python train.py --num_hidden_layers=11 --init="normal" --max_grad_norm=1.0 --max_steps=9150
MLP neurons of a small language model. Each row is named by its layer, matrix (up: input weights) and neuron, and shows model dimensions 64-255. Each number is 500 + 25 x the weight over its row's rms, rounded and kept within 0 to 999. Numbers have three digits each.
After each neuron's rows, "fires after" lists the tokens most often just before its 100 highest values on Wikipedia text that the model never trained on. A number after a token or word is its count.

L6.up942:509492444451467525481494525498491529483518528488489507487494486505505490522521500511541450506516520525509516445535513527495511509509514458496480502515478468485497479486470463458509509494533516528510487503524470525488482501547541518544535480504481526502500492475458499522476528459472512495489474495532486521518511554540463515515484510575536515509531513527507506458507507509486462465486477521511474481461446531517502449514519513480502482464495478528475522497504513485453500465527480485497471494514482465538477518496495487504546544520479448468507484537466522551541497502488471521
fires after: "le" 15, "d" 14, " R" 12, "b" 8, "ed" 5, "es" 5

L3.up24:493513510475481485473498531508504469497557543498465510498510470524485476476524510482502485483547498514460484487407475522513475532464467502460503529473501492459517540532519474487478519501493522520454558480493529489480473485479495584449512522517463510463511497508503523471494500527475493523505525518499499511525517467491482491509483497498541505530508490497488491459501460510519507515560489502464469462537494469493479482528490525527516489493533511517509520529495497485528464505474479517512510500448494496526508510529496479499507520489526572517527502460494507471479534471491496453
fires after: " n" 44, " v" 14, " f" 9, " l" 9, " c" 5

L6.up796:497521474508483492526503499477491517467502498501517453497476462506508516530467499472482495479507569494499497514486513491526480477478482512509531503540518550491507518505523516513475483505541467534522497484453523490495517502478551521494499513495484490562541472552496493501537509519516474462504515536480465479481521495519488492493506486467537475487422515483480496496461486487461491494535503493546512507468481488499511497505474475498470525442496495522523507454489468524550493524539480488506520501553512491515509534499475497546498478515471498465483520509463520539472538456561528532
fires after: " in" 18, " S" 17, " s" 17, " In" 6, "s" 5, " is" 5

L3.up681:484523516495504482495480499479461498458511526511440533537511489548462506540499522506498481478410524500507485468525512529505501528513455524517483527492479509510472509514479534507533474479546511488512460486497514473512486490456438538537492488468519517537480514552523499494439505493508516514539530492461448462514544506472481527490484509536490477509499511520510514489516457505471497508482453496522485504485502489510495501521490495537533471486447508509485474499507521518492491454516477535476514486490492460525499461462496489510539474548481482540503509471477514536462498528491537489
fires after: " st" 27, " St" 16, " Al" 15, " un" 10, " sp" 6, "-" 6

L3.up175:507482523479470510469492517453504523543499550480514541542535535486521481504534455443480476499495498536487493504479471502490493536474562531535469484513446507513489493491477482487489463551505514520517515508484527474492526475505483543511501454433524516482483510502522516529523518462515520475519428475513512477502537507482498543486488502507504514501531507483468471457489506530514458540532481475488492460518539456483522502524476523526497528504494472520467474470504499546501487481454488488437447498486507458469496516474506473499495507517494478529476480471507542483493516475531470523
fires after: "v" 17, " v" 14, "ol" 7, " part" 6, "ib" 5, "av" 5

L3.up256:531558471499531491483545474496499483549479514491472505480535464491518526504561496477459457505453465459546501537516516498507485456479500492462548510510532514501517536496506447547479498494499472517506524489496490540481522514498526441480523480509482490530460488472497501520455526495529527490445532481538524485516480518511469533488464450488505505461498493524502529491472492497529546533514499454512484507514495471477484480473459465515511477494498515532497520462473496535498496517502543529546490547515485519521515533456522486505473481499531522469463539517510492512496530470478481511
fires after: " m" 40, " M" 19, "re" 8, "il" 6, " T" 4, "im" 4

L2.up65:485454494521485514490487520503500511514499540513456509507494517476496498435538456493519457495492505526466517502496489485497517534492492459481518506519513508487452518490512470451532513499498503532478540548467486489463462502503504524481470474473509480544513445513489436477519531527535499482521444516464499538517529463489479544467523495551529527455473534535527503497498487539518477487527497496446480479518505481507473493495487462514531487518505499470488512527471513508478457480469506497495477478486495486541530512516517509466497536518514452529541529475501498498507530454467507511
fires after: " m" 12, " re" 11, "v" 10, " s" 7, " v" 7, " c" 5

L4.up896:454480448495541518507525475494513485548544488562502495553547520481481492506502499520481533511509558499473504457495530489538523508509482489517544480513512514522501533514492502455512483527505524534484520515499474498521512550493530469487544480513495477462496474494514476512499516489521539464464436477514499509520472541497479514492540485509497479547476500515504464525476498531524485519516489473484476495513546486527508480458499507478519518438488490434527523533492532450512529477476498515480492455474502516480522543467480529483492504494446501512502496469478476476498497525501513531
fires after: "al" 14, "on" 10, "r" 8, "at" 7, "t" 6, "tern" 6

L3.up591:480577503508571421511482487514512533517479472458528536504517496533474482527518544465489459518517479474478474512494499493501486512496518530508492477535486514514451494469452473498514478491519537547507501483471513455462497485505541444492517509499502483459460500498479487456481464520474530501532499485518490523503500470441532508513467484521504492535496508531478462499478510503478526469485465458502509481478486552500488490501440505505496490527511468512497463485499532505513529513496505501506534562549486497504480499508497460516528513528448496485497522462508530541467467486467523489
fires after: " cons" 15, "%" 10, "iz" 10, "and" 10, " c" 9, " C" 6

L3.up356:504531517498474483469507489507454546483479483493504535509518533485503514492510499496536500493494556513466506517492532545538545520548470525532519443462475499502481502453549506494449522481489505532517487507481531476482519496506498481498494508498498500511497511498489553478509491476500500500498518469504496468533487518535494516491505539536492507480512515517534467448540520450515477502506480504501531485513488447479493517487469501483453489521477523488504457476453511459551491496512460479503540517571477449492508475495515548527511561520509447475468495516490519509489518465501444475
fires after: "cc" 13, "ord" 13, " rec" 11, " C" 10, " c" 6, "\n\n" 5

L3.up394:526518522485531493502525515493489530535461482486499484496546480458474459513498526487491525453520536480495484457513487502504479516466450508510481480494496502474519545508468495551492483523490509503542517526464524508507468535509472468481508514480509515472536499524484472542514522509488489493529511505523462491487472500494517505515493486457493490473517495531496489508469497493473504488542452475494474509478482514519470497470486503555468516504525499530526511517494509502480458533495498479514496542516480470481497502436489527552521488530524520502507534487468524491543479534558496476
fires after: "t" 18, "ord" 18, "av" 9, " cont" 7, "eat" 7, "er" 5

L6.up313:487535473458476542509508521484516514513494501478521514490499488524505486503499545501487485511485476525456507468504502546538511510548526473552512510473514479499501526513450504523532485533515430489499535450534486492487475523517483510557515506528509513528503472492453508514516476489504554499512502474491494483531496517472475498506502503469495507539511504519473475485470465509508478499496490551479534465488523457476504508534503513512493515518556488522496525477473487473451443446522510500477494503511481538474490517481454520459537503508490499502481506481467545476514501529494483514
fires after: " No" 26, "ol" 9, "ul" 7, " col" 6, " R" 5, "le" 5

L4.up597:475526532496479528521521507522505533529542508468525498510485497548535498473459497510475486499546485500516523467548475484484511512534498528491504530518480549540523475487482458539498463497494499500444499477452516484469470482488494539498537508507517501529471484533501504519488487469495517465485525483522541464498511466513421457470484526432541478541489501522514490514469544517514536492519475502483481498496475486503511496460474500505529462496508494531510526522474487458482524527489497487511512518452517500466466505541448490506476505552519462460506510507500515498502498468509486505
fires after: " " 31, " p" 22, "on" 10, " P" 6, " con" 6, " un" 6

L3.up541:508543487503530483511490512503488552528507467485551485511499494463524475492504516481479553510456494486486469488487482531527513477471466502448494491519520506521473473497473535510491480496482497525520492529454468522489484500514492540467509464482514520518508505521463509533505502477503514506499553516465489535453471510503482466505485496486500532520512473483506499481494518459515542495508495474502489508489508501484500499518514463499461482519499509525491454519518484489459505480467558495537503490519479532521543484480488582490539533491520525513454497489483527542503491541510435508
fires after: " in" 19, "t" 15, " cont" 10, " T" 10, "et" 7, "st" 7

L6.up821:474510457525494514509494525493516464491517508494473492548476511496548498487495537505492475538506508490505500532486492553502515488512481534500487533502475467481490481518482496470511558493482488537516470488490479535478516505557503506537506486494505538480533493513520514524524493556494522512470505518495537534415502546517500508527539487546536524501502477489497459489483519462480509537517459516480484468518513551512484511497474471459493470547489554505523492480474516519457502474509504502502476497496530490497505502519508514506525528500530475490474522509472549547489513474484511500
fires after: "o" 14, "en" 12, " rec" 10, "le" 8, " des" 7, "z" 7

L4.up460:474497479497490543508551472474468535499495475506519481469470510481480498497556490534504475490481512524492484482478455507492516487486535491507504497528453487483485521512447483529464473522493502509495539461506514471516480511506496515537506460461474508482538548533499501507509515480485523461474468501484475486514498495523499495535470471500486501485557452478514491494444546483519491474518502483503515483480502478501475509482519505546496498491464526449453485512510507501519494498500517525476456510517507523517508476494515528506507501467532472488536487528527487513557470511524486500
fires after: " D" 24, " d" 19, "et" 12, "o" 10, "d" 6, "ld" 5

L4.up774:500481493497517495482486511479474503532499485490479513517502476521513459472495498462556496462577469493498480476506558527480473491508500474527511508485467502471515544447497513489514470490491466482504533493504488532486510503456520533548466509497452492495463472533523509462497487499470516476497499492545492506544481436514463538502499487515477516501476540461500523503484493510556482543490486554488495436554488485520495514507546505478536521499500512492460550514536493492484467504486536517522506500539484522501484495487505522476485538479467497480505506486496501495504479541513470513
fires after: " pe" 19, "A" 14, " A" 9, "i" 8, " the" 6, " D" 5

L6.up582:529484450499536549489489477509487513447514500530499481491492488498538502520527462524552471512471501512479495457471513484519472506477501490531497519543506535496481496451498506502491504479514503462522492437501464512500543488506507528470462500499514533507510523489465496505511463498500512511526509509513517504547508449566497466454524490528492454501458479515490525499523492553504490454485495494498549509481504509559503538464567526491514502518473475479475501500476504480486492507452471545521496554510491484508504522524513478496486502518479472514492492474498520498533529494515525490
fires after: " re" 26, " de" 9, " P" 8, " Re" 6, "up" 5, " f" 5

L4.up805:470508570461449494511484528504486459465506506523493497489499482511509522482509494531509515543504512459514498500548503504507496539487475465532511512456483479497483483517502482461475511542514474509510482492518518514488507507519516487480470528493513495499511554467521492465454487510471503472496543520451489499460517491487545512464478486516566492483488504517506533518478518531538523466533486468526459505483506451499496515513501475486504507508521523498551498496540510486484494497512469466471531519543517516497501431462496552526475498528539496472521474528479467473502513428492476524
fires after: " M" 15, " p" 14, " P" 10, "ec" 8, " ar" 7

L4.up359:480549549532501507514514459474460550503497537478486490480509515490463503476492499487489513497506492483514509493493492510546497497467504540487520501533500462453439498511510495500504450479477539475503478462476456474494491517442468502504512494508525485518477488518479526500504480517491518489476508510504500491502546512543537458482506551474462522518502507488469524530539491470510477505509512508526514528488523511539518510473526520478513491489490494454486510484528510476477530494470472479572475474542518489579538451467492469507517502490490495488505456532491527506534494495519480469
fires after: " of" 36, " T" 9, " in" 8, "\"" 7, " v" 5, " Rep" 5

L4.up125:512456503492443522490531526503497536506482494490525506487480483470557533486421515464536495491505522486492468496485498503445513456518505511514477478503458500499459559492508485459490519524499510490476498483502532476489496524525515482522476519508530527483551463517511495472507505509536488472517556526474496472509526500521509497489480458501525468457492515526475508500517567512521532455496486495472502485472524506538478516492502484511525477532503484507495495476511518521494479557527454498520502520513502501508490466530523497534481472564525447489492506502477500425508532480492483532
fires after: " p" 24, " de" 15, "b" 14, " b" 12, "p" 6, "l" 5

L3.up384:520487492512544483557507499491494498492510513500486475515500511491500475519526471489473489496512505487491512491465541504456490522480484474465507498518513454559506528502522460434492516515534479499525497508526508478474463514485505445482490510491490544507450493495494499499514495521506467479503492465495466471503508540523477516468518497520494494507500483523477464521495473512516524458464455508512530500529561501521508482487504482490546537483490535499477483510535566532521517472544514545525475492497495533498508551491474511524467550482482512473530495508469490484491509478474515470
fires after: " H" 31, "i" 12, "H" 11, " B" 10, " f" 9, " h" 5

L4.up543:470512489508539514492458500494487477481506476505497470493485466491495509527539479492484515479544556519472511478561499509497522525482502483501483474465479540476479517479482503514511534502532444529493509437528501524501502485517520513503503570512504486483490483467501498497557502458520461522510474507518504485504483535490481477471503440503479477540523484554500453504505514525557467494503458480540476497525492485539467518477503482488460493487505544501509538508494506480528517517480466456496514490475472520532507510534495488486505456515487495500481491512487506538500527512529459471
fires after: " ex" 14, "p" 13, " Col" 12, "c" 12, "ep" 6

L3.up352:521511513520545501494513533511504534499530489493500517476450466473518503478514541512489516469455522522510473468543481496538487532477478530469530554485457487472492483490498508483506538496491472517482463454495512500515431482506508517524520464538493495482535515463526475520493523511483477526486497520460536467449456495497517519488517500494496499475502483430545543523523498472492501485464462518514526505497478482503493508531502508512504507486461525483469494507516490516551494520491484508537518491515487467516527518465491516503504473507469499474476458482496579495537488537458496544
fires after: " b" 31, " B" 17, " s" 13, " st" 10, "o" 9

L6.up3:471505467478473494496549481453515531458478513483467476524497504486512503499540525500474456517551523515505519503491503479468490532506492474531551503490495529523477519556478491509545510520508459491511490480499499506500479536497519497501538517498498497466517508515534505528497485458466513475511556531507488501542519518480513512469470473499444504491498464509504502513549501550545479520487477483541486471547487453495462497474513507467488490487505507506514527523503484482482519504445473577491436454505483542508485467507451505512501460499501488489528531486506517484520532469491489491
fires after: " f" 20, " t" 14, "c" 8, "p" 7, "w" 6

L3.up37:507478530518501509531466493528477526487532434500499538450501529496492485519468480519502497526487501527487463488551495522509467505515515482484495481537525495514460506573438478493509517519506492552507504537491520463481452513519517442508533478422513518524518553514512509488506519478546498495476482481525493530512507488548516444505525506524518533465503457464508500511487514521501472461484491468482478513498489496513486487497515523529513486528516526460501468503516493524484508517504501500529470484538494497540524503516496515478509486512475495493463483521505521447480493494433471515
fires after: " d" 56, " D" 13, "D" 7, " R" 5

L6.up2:484472478502515494497537524494490487515528514480497471528456464517491476512532500518489498491493437490507454468488494534485485483526508504498512516462482497477514471506510485466491515520492511504529476497535485481513466517524505517482531513500523563474571456493497526475511483497528503540512488484474515527517462540532509514519505509515483543514522482481491466511488432493479480494490496537484498483475472508481474513538509513507505490525491519491484560507457482464533517516518474441469501475478492563497520517522471514496512517493481498469463493513537543460557496482483521489
fires after: "ro" 25, "u" 16, "i" 8, "b" 7, "en" 6, "o" 4

L3.up604:465531496507551521512494512460500504476440475450535489451551510502497487512521467472495459487524501486520502492519519526507533514465480491524502464524498461466537456507519507478480516505473500519458519489530515497496477485519464492468518511502487514478487486561520520517510519494492488523515488469499557476479508500496490503522484498513535497461484506557506509485491502458505493567549514514499490490462534501450490490495507504519455444516459497533501495501493494515511480528517505498500478474506495514523490508533489517479503550517459521480490517499483463546551543517509469516
fires after: " cont" 25, " att" 15, " t" 9, " kn" 6, " re" 6, " ex" 5

L4.up383:507555568516534499482516550505469458485494508540490461515509483512515512482532473508453484487498493490502512489440501524483527471558460532483461488503565519493497533487471509514505472562514483514541463504479460523465482466509491489510481519514487502498498509486496486516470503436518511529514494512498521480471472509495488514471510499496532490511495473547465447453448480490545514559497538528525483488502524501489537501507500513531491479487502483496478559530443507476452444484510472506559486503509509486503513510462503459513485483491472524480482510496508490508507538509519525496
fires after: " L" 20, " m" 10, " M" 10, " A" 9, "ed" 9, "ic" 6

L4.up904:497483477528473520509531551559486485504515493505487485471482505531528486474498484503445511455521525519509503494518523518511528523539514516491482468472500544492463483493500507461467520493513546486527500509479531491527482510485479513493467481474491481527457463502497553531488525464492498543525468507565482490510538520484541503518523524504491504520540455541443503483519477471493483466473493518539494486519473536515511523539432529496487489529503502530492468517530468524471502487488494514505449515492451470534453499514507490498531497524484511479564517480486538469481496488456524525
fires after: " " 45, " S" 9, " s" 9, " m" 5, "$" 5, "em" 5

L4.up43:502479509548474518534520510518482525501512464537526510508482531534517464493498509527535509495494505518453519503452454472556494529485528518525495552537515505527491528532536466502451471524484537487499500510465463528537512457493490508484479538499483467495506510533485505485465440505499523540492507532491511450509503460518480525490489490518476500504481461502453504498517508483429489504500480532504479542469499495514498510515505474503516529515497492503496489485460436474485535474459482497498509494484494505501479525524486503517503462491527509525531464502476469485496489527527504533
fires after: " s" 28, " S" 14, " under" 6, " G" 6, "S" 5, "s" 4

L3.up662:524544511553469479482514470512510538515468471486509489493472506492509499525506479509511507465511444521446522552474502483562489524470525507501489479489537473516542500532511464531521529477521501512504503485531507478473527511513511497477515511492465541532476496511476481509518511473531492499483548487527490511450499502527528513508491514517525509464505521485507490514518475526512478471514510513474460513465492485557538481517525511470465441537472532509465484539494515509534456498526504454493576497518508468506517496525464466497531548486487475479472475492503464483507527469495451453
fires after: "c" 20, "C" 11, " C" 10, " c" 9, ")" 7, "e" 4

L4.up173:521424487511512513511473507510451503475515485528501539478488473529506530486495465500489491486495519542471525472506495527480487537560501535503504494514498511464479482477475501458507517509509501472464489508494467476477536501519501513522500490506491506510517520487482526498488539531494476538544513498503533470525477486465503480466512499507546492442523453474530532492518489506507432540480463498506530501497472479427505521527502551455494515462472518460504472529459534472501509485516483550542453477537468487502523526526510496509461484528519484488495466480496489498511483517522471486
fires after: " w" 17, " s" 11, " st" 8, " St" 8, " b" 7, "A" 6

L4.up602:452515511465470514508489493503502546483476491479479471518506497493507507522507492499484518489530485475505515511490535525458473492516501496495516448469545508494500493487489509514502526507491474523478492515504511495488519498515449506489476532542514534481522538493553439536439560507505496515530489509520509524516511477512483510530460502539485493474480495526513523523475543432480494572485436485484533536526526551501452486468527508523483519483500522482461505489527513481540511535501482529504518526496445531470513489484526485475476534519525492509484500463513473481514526499490442480
fires after: " res" 27, " cont" 15, " att" 12, "s" 7, " as" 5, " s" 5

L6.up376:531495487477513484464483528520519496477488514505465498509487508525519499482515507469528483489477494515519526498410484508493503484503508466482487512504518500481524475487492472517497509506532482511521495505505511541470500491472531518467446488511493501512494532504483497452498509483526498484498472478468481527502532508489504493525535482518515534504491477464474522505507510452498533513502510508518515522491454488479495458536474572436521488483454508495509492500517508509532506498461462509490465547505504580537477529479484507498552519503485503527480485524513573503541514478473497526
fires after: " " 35, " m" 12, "i" 7, " b" 7, " t" 5

L3.up186:504480496511491520480491477561500490503498527474508471502543555476505469520524503460526506504503532534449498473490489526512480505479525495522485529493509542506458468518511507463441487530518463541519468511492532514545519527483522492538480507503484485510497514461493515484479533512502476453509516519496457473469506490495509493475494545493488475494448506468525459515450522459502503533522505451538498513498495413502481481521520445498497544446496518507562493466523539502539524499497510496484496498519509492497486460481507525503496457523496471488492466528519503527486497503521478508
fires after: " s" 14, " S" 13, " p" 13, " P" 13, "S" 9, "m" 8

L4.up877:473488489431506542474483530482465500467471504522480498452540504427508487497527480515465509515560514547529485454583504480458482500487480503547526486502519490451509471520503548488489493495497502515526485485490489507534557512484500502484515515495547505510483486500494509479519524493469498532486502488481497461498506531494518506480492509486561480484498544548551521501494509524514531456490505473525474495503502489454468492496471507534507496512511493502508439468526516504494489508490504504522490527496493479490499514508489520477498477521459508473499500472510489525540516491496487534
fires after: " t" 15, "et" 15, " se" 12, "it" 8, "st" 7, " ex" 6

L4.up96:553435504524533475490507463516466447509511496494479484483508519556520447504530498506511508441554502524502504511519493487501488519488499517519472567528500470456514453507484545522512441508500517514514496510478467479536485541514539507520468489512493495483453503509471489516497496533461510512509508475491488492538514458494479536446477471516495503498503481475514528528553543468483507512546516476460499537500524495503467486485493539452506507473518455526513507482500484518571514508501509476547513520470481506479447490503524526528532467515509500471483471480516477472495478522518522537
fires after: " M" 22, " S" 14, "at" 10, " G" 9, "g" 8

L6.up450:502506500514501508455506522519491475453531482498468493524471461492518524496515445474468500517538531503505473526480515514519474501540519557519516503513527489456500480492495505491466486492549475521485512462499504508464510493535471481459516474484501459488498499491509473511495425553488496497476468487534488434529508467422524511482483492540504515479543512458501516489444533498480514513490511455481516507449490500534489474520478552481525506510463532549493538530491522484505522494483476525540467524521482573536484509514504494500484539542496524497514490518479493475489515547507488518
fires after: "H" 16, " s" 10, " ro" 9, "z" 8, "s" 8, " h" 8

L6.up372:479453510526514488508482539466477504472510524485492505503500571493500507489534506445532518471460479485457532529488517467480487506509577496479497519489498471539523475505505500521526474520461495500484492506501481470495508498465518504529454553521492500509512534560467462486541471513489482524534470449507456461509517490529478539496531472471475499514491502519501509508475501504489499499474525497474542494462496430538464480498532483518526528489465527498480501515497494494502560473493496492506510478485486477469539470523489494489516492492503502519508506515451520480518521518455541482
fires after: " s" 43, "'" 7, "y" 5, " on" 5, " S" 4

L4.up27:503528512504497533525504475539499484506526507461486497524544500517517518521496471497513490532528476482527491468507469503486539511488463522512495543527512477476493513507509453530518532535546531531522509473513528492480481530535539480473473483510504475535485502503473486508465473486522525453450470453506484433484489482496486498435512486474513490493505459491536512506498507493525537485535499486508427502523523475497519490533488549485483494466480513527520586501486508518511507496518489464528503511531499500506523454539485508477477531506505475518474477489509518462496548473491477453
fires after: " the" 32, " a" 19, " The" 11, " con" 8, " c" 8, " " 7

L4.up323:483447486491490536477558518525458468484509516487530504514509492546505505498480534518540485471505483505514500522450527503530488482472499511460463532525519496475509497481452505449455461482533509488545490499482504520433515488524511485538518504523525518496471471448485525476476529477493518516508477476533491475529505527478477523485509518488522480497498444530452519521499504499490509473509524479482513512504555480481469511512562500497501482549471486501495517563475550520508528506493495512547528463515532535536458443498513485494456489494523508521492512502506500492515536446489538477
fires after: " (" 22, " V" 15, " m" 13, " Br" 9, " " 6

L6.up693:530489519503494496515461498474478548502530515475507461476487493495555541499462523483516508482496514498525530456451488502486538499507460525533493487505479458539553511477506505464458540497508476500486486481505533490479498528533490475516498457508522475513507497483498493506508553503531468469465472480507461467493502489517512499517494450517516504507505457518452465552548517473508543461519519465497555509489497546490492482490504489457519497485469555486485506498516475537497545466487486520544517517545539486525500516479533482505497501486472511519471503517460524491542459488518477506
fires after: "b" 40, " B" 16, " b" 12

L3.up234:512569507501497460516515515481486533513566443468520537520501468511498462498576526479437488486499518494503527526510543481470484486473493502460472499465515488503488541507526481518503525469502532466521468481481515525501463491473495473465480507490470514497526491510470529528493447511507505496502522486445504525523491482480502477479483505513444509481493481486483481532505520479503479504531501537544527467498472506524489488480491520483517505513513475488508447462466494507489503499537497515516508537497493510479496521518462450529503482520491557490500551475479515522494524502479503522
fires after: " t" 11, " S" 11, " C" 10, "C" 9, " c" 7, "in" 7

L4.up262:530490531495506520507540487492501496492502481487484506498534480444495491460539527494488506453476470460514530507448530487502502503470526484464501515492497462511507460465516513456460481472508507490505501501484484547460508495492481445474450527514536506512498488524462528520525512525488502545462510484491508508510465508479503503438529551521518511452457489497475509450508507504469543522490519503535475513464488449523468471568516526498487479472481501490493499476496517491491518509492554501527502492519519512534514523488533523527514500544481508522527527540527520474487543467491495519
fires after: " M" 10, " m" 9, " T" 9, " v" 8, " L" 8, " l" 7

L3.up17:560481443464473517517537459502538502493510506474484511529514504514519479443477445480542492534534515511520478518511561554531493509489522510522533527544473463464497516501493491459515486510521524527433500519495502485524492532505522518480483494510501485493504508514502524494536521477496524454498455506556513484519536528503494506486499480518462556515521515539493468530497456475543539540509483475495442468498491528503510503501526482481495519483470520491537502451509526492499508494474519512503490498521488503497501521488496485503518455516508515515516507492512497481518534519459489500
fires after: "r" 16, "al" 13, "ru" 11, "gr" 10, "l" 5, "f" 5

L4.up791:536553517472507502490516489517506533496466545510482492521506490534495491554537454526520455460485474490514534462498512479475479523492524514502516487482489503469490506477481491496509516473492454517475478504488524521495486482494469495531537501511467443512480517513494483488442476536493538509552539498493506472503525509520506491493489489521510496497501530518524532470512505501523496495503522449491482503531534501518427529492513548514507483430529487497503495507502512473554489495477472509493493470540506422497487522521495447481517494554510492481555526494525509516492512505466520504
fires after: " un" 30, "-" 20, " cons" 14, "c" 6, "uc" 6, "re" 5

L4.up437:505450495505494468450529489504483498491472468470473495562523490506539498515508460468500521521535512491526496498475500458512470498512475517519482546539495484494502488501469472486507484497537525497503494485458470508457517513508499481463485448503447472501496524493469520484505489519475495452471507495523480464481505534504474458478515494525448519505460514533516542477510491514487505501472536495503478515540540529471475481542536522520480510503502477567485480504514493440495486519487497545562532507534480534508488480502455507487524504507486529497502464453503523517538487470472506483
fires after: " =" 51, "s" 11, "ec" 7, " a" 5, " s" 4

L4.up642:511494471467499509418450454534517546522474533489534515516496513499529543482498488465538469501472503468505500448480519501495499519555482520499525489473544486525486489500484485463520529542539519515510495503451536533488475510532555536521508495474498455466450520514505482509475460491493527504525505518476492478557516488509507498451474508478521513503451465488475490466529529519518552467471477492553479516490498473532503456506511527470520461475495551479465473500482476521513505519498539502514520501503525499510481518508479517465520497483478487480507496522487461509497495531489511488
fires after: " f" 33, "°" 10, " ar" 9, " d" 9, " le" 5

L3.up821:484481529469462482500517559516482515523465479448478505518492544507445515486537500484440487552515497539509487477481483517487488542526504513531523509504529554483468533519505498509506526478522506486491499509462471508501478498497451509475480493501522519509510523502485477540507481528448479499476520489480449528454503521467541472533500495486554509465532516490546452521487493494462513551501485522464490515478506509518485508510498485486509493523502505508505542519526479505495543482491516470482553516491490510498501512482486488525536485549513436467485516495486520485471515488514504521
fires after: " con" 15, "\n" 15, "ec" 9, "c" 7, "er" 6

L4.up502:510482549523487461488534503547488501494558548498470527455475512520516506509503467522504520495509462508509529497480446514516538493480510521493504489535507463468492494503495471461474488522472522519490437481499509541523501449487544499519527518494546441508515494513498518464476497512524540511463488499542472469463515548461492502520500507455572521472477481487515525486552470514527525474512530471482498528514478463528509511497508527501472556497457480517480505551484481500512507510514484504535495483498529517514513518468471453455502502506516480525477490475537495542525571485525494489
fires after: " The" 25, " the" 23, " (" 13, "The" 6, "-" 6, " " 6

L4.up309:480450490490521534486503546467486539542530550513513473504470528525470505514502476482513492485465488532527441511514465493503501481510478483489465510495512535500440522502517506519518530520476519485528514490470481542512481465478525497526455478502434495536497521505538519521498509490474468515512531544474508480528487491499547487542498501497502526517507499516494511450515557472492482500507459451510522501513456485525446507497520485487525496482528478484510527486509491534535519503510500499517491498492497482471527458482515488508490499550439461502517536494467516524504501497471496472
fires after: " S" 26, " s" 23, " d" 14, " m" 8, "s" 6, " D" 5

L4.up1009:494490467511520518434466548477486559515480479513519486505494476518450523483518497557550491486500531504513475456482520476471539523505495523508495512507512488525503516488512511490492513533547479507531511487505506487552499514466502532491489514480498498470461518529488484528498496492485497488539510488480487462491506526480471534518498506509465463490498486525475495525495494517540510450486514519512481500476492519542512495474524488466542497511509484493483518470487453474481517491454508512504519458457477482520461550525477540469526479497521496518483507498505444490534513543517500505
fires after: "r" 15, " ar" 14, " d" 13, " Or" 9

L4.up63:500461512474539482501523463460513529501501520489550500537473483528549484526495503492502550487470494504496493506488458491490514536454478540486493475500449522491475519494439556453454515509498523444481497485493492538513466539502505494478490444503451519491492478490474520529489517528492524521428496463527497498536468500519520506516461511498478532522491428520516543500493498471530519535559531527493506497491470505502482509551542489513514494516524519495507497527515471488506482514526509532498482509546477526446477499536491549492512487528510508507529473447508529512514505501531482481
fires after: " cont" 19, "ver" 17, " =" 15, "id" 13, "t" 7, " se" 5

L6.up706:563428507466521486525467497540507525487506490467514500455492521504498471480482497493503495463478528539508494480502500510475511494514514529488500473514493493457493515494468501498526497501504467516443501524551455528499512472460478509501546508524515479490487502513491474499500517474538525496506493496498454479439490537509539577479485516507528481494522506507529465492495499503553506491519537486464509558521561502534474494473510532519505477522517489514483504487462449492480517471516488513541496534508515447456503453526471476513564490481508467506498488505528511471530463544490475487
fires after: "-" 34, "ic" 9, " un" 6, "ed" 5, "'" 4

L4.up547:472503478523469522517489507538491485494479463485512490464471506461456495533493528544496538465516474509495508463497484515497471498494477489551518520479527552496482498506482515508461507493510489548484505452520493474531509488526477502493497495498500508553498531466484456527485563468540472530497491514544438500517506485491475544515510511506558474500506513502536478489461524555483509482492456493463471495538505528488443476511487510520517516452490466511499492498546545478528521520512496515511514446517476473514460507464520497482496489501544449489491515515473506492499545483547516519
fires after: "S" 20, " S" 10, "ar" 9, " Car" 8, "fer" 6, "at" 6

L4.up654:525497492501542524506545514504471496508497553463490505482477501462450493515502428524488486535531493542495501509497491493472498482491491483500484512453528510496478454480504481493452515527517521490480484488476492442528505506511514467519509524537478496505479483502532480489490538477493512503548496521520498527477514489475511505539452520493510536450490497537476468458537529495501471516499498477536487499537492510490423499517525516573500500514473501482482508536508521526507502540501500522487482501473429485516491496480549481518522529522494500492523511486469484523460552453514493541
fires after: "S" 21, " S" 20, "et" 14, " as" 5, " re" 5, " s" 4

L3.up727:518539544489549456494499468457474508475516470506487528531527496515467513491521467466471497491501547509503478522453538543533470503515509471440494516455519512483515523439521483509496502478522524544496458524521522491434524494489445545523541509472482513499504503536488539484486518499489535494518476501485514503498514506479521495492468521463490447475526472527484509526525485500530551512513534501516513500471468466503446507510507494510475522502505527476501471488504524515511468467483507505489500493504474490502544508500495459531494472512470499470530495505496472504445517480480481514
fires after: " c" 40, " C" 20, "C" 12, " (" 4, " dis" 4

L4.up687:519531500471544471481506514507483521482538476469527513549484499493497474472541492491513525490478463468491509479505534478455533471535508525467489492481497516478486539507537500503463513514496488517533531491535518499504523488493528479433550513474529484467482472518457536522525532521510493529464498482489517494500485460481494516505464467505542493507508520521486496480474523454505492466467471508541506498497531484523523473493522481502503514478468522482486438467491526497545467539513546501494519527459445475483548523571539487528508524501464500450490512515452509479489526484508512500
fires after: "C" 19, "A" 17, "F" 11, "B" 9, " C" 8, "E" 7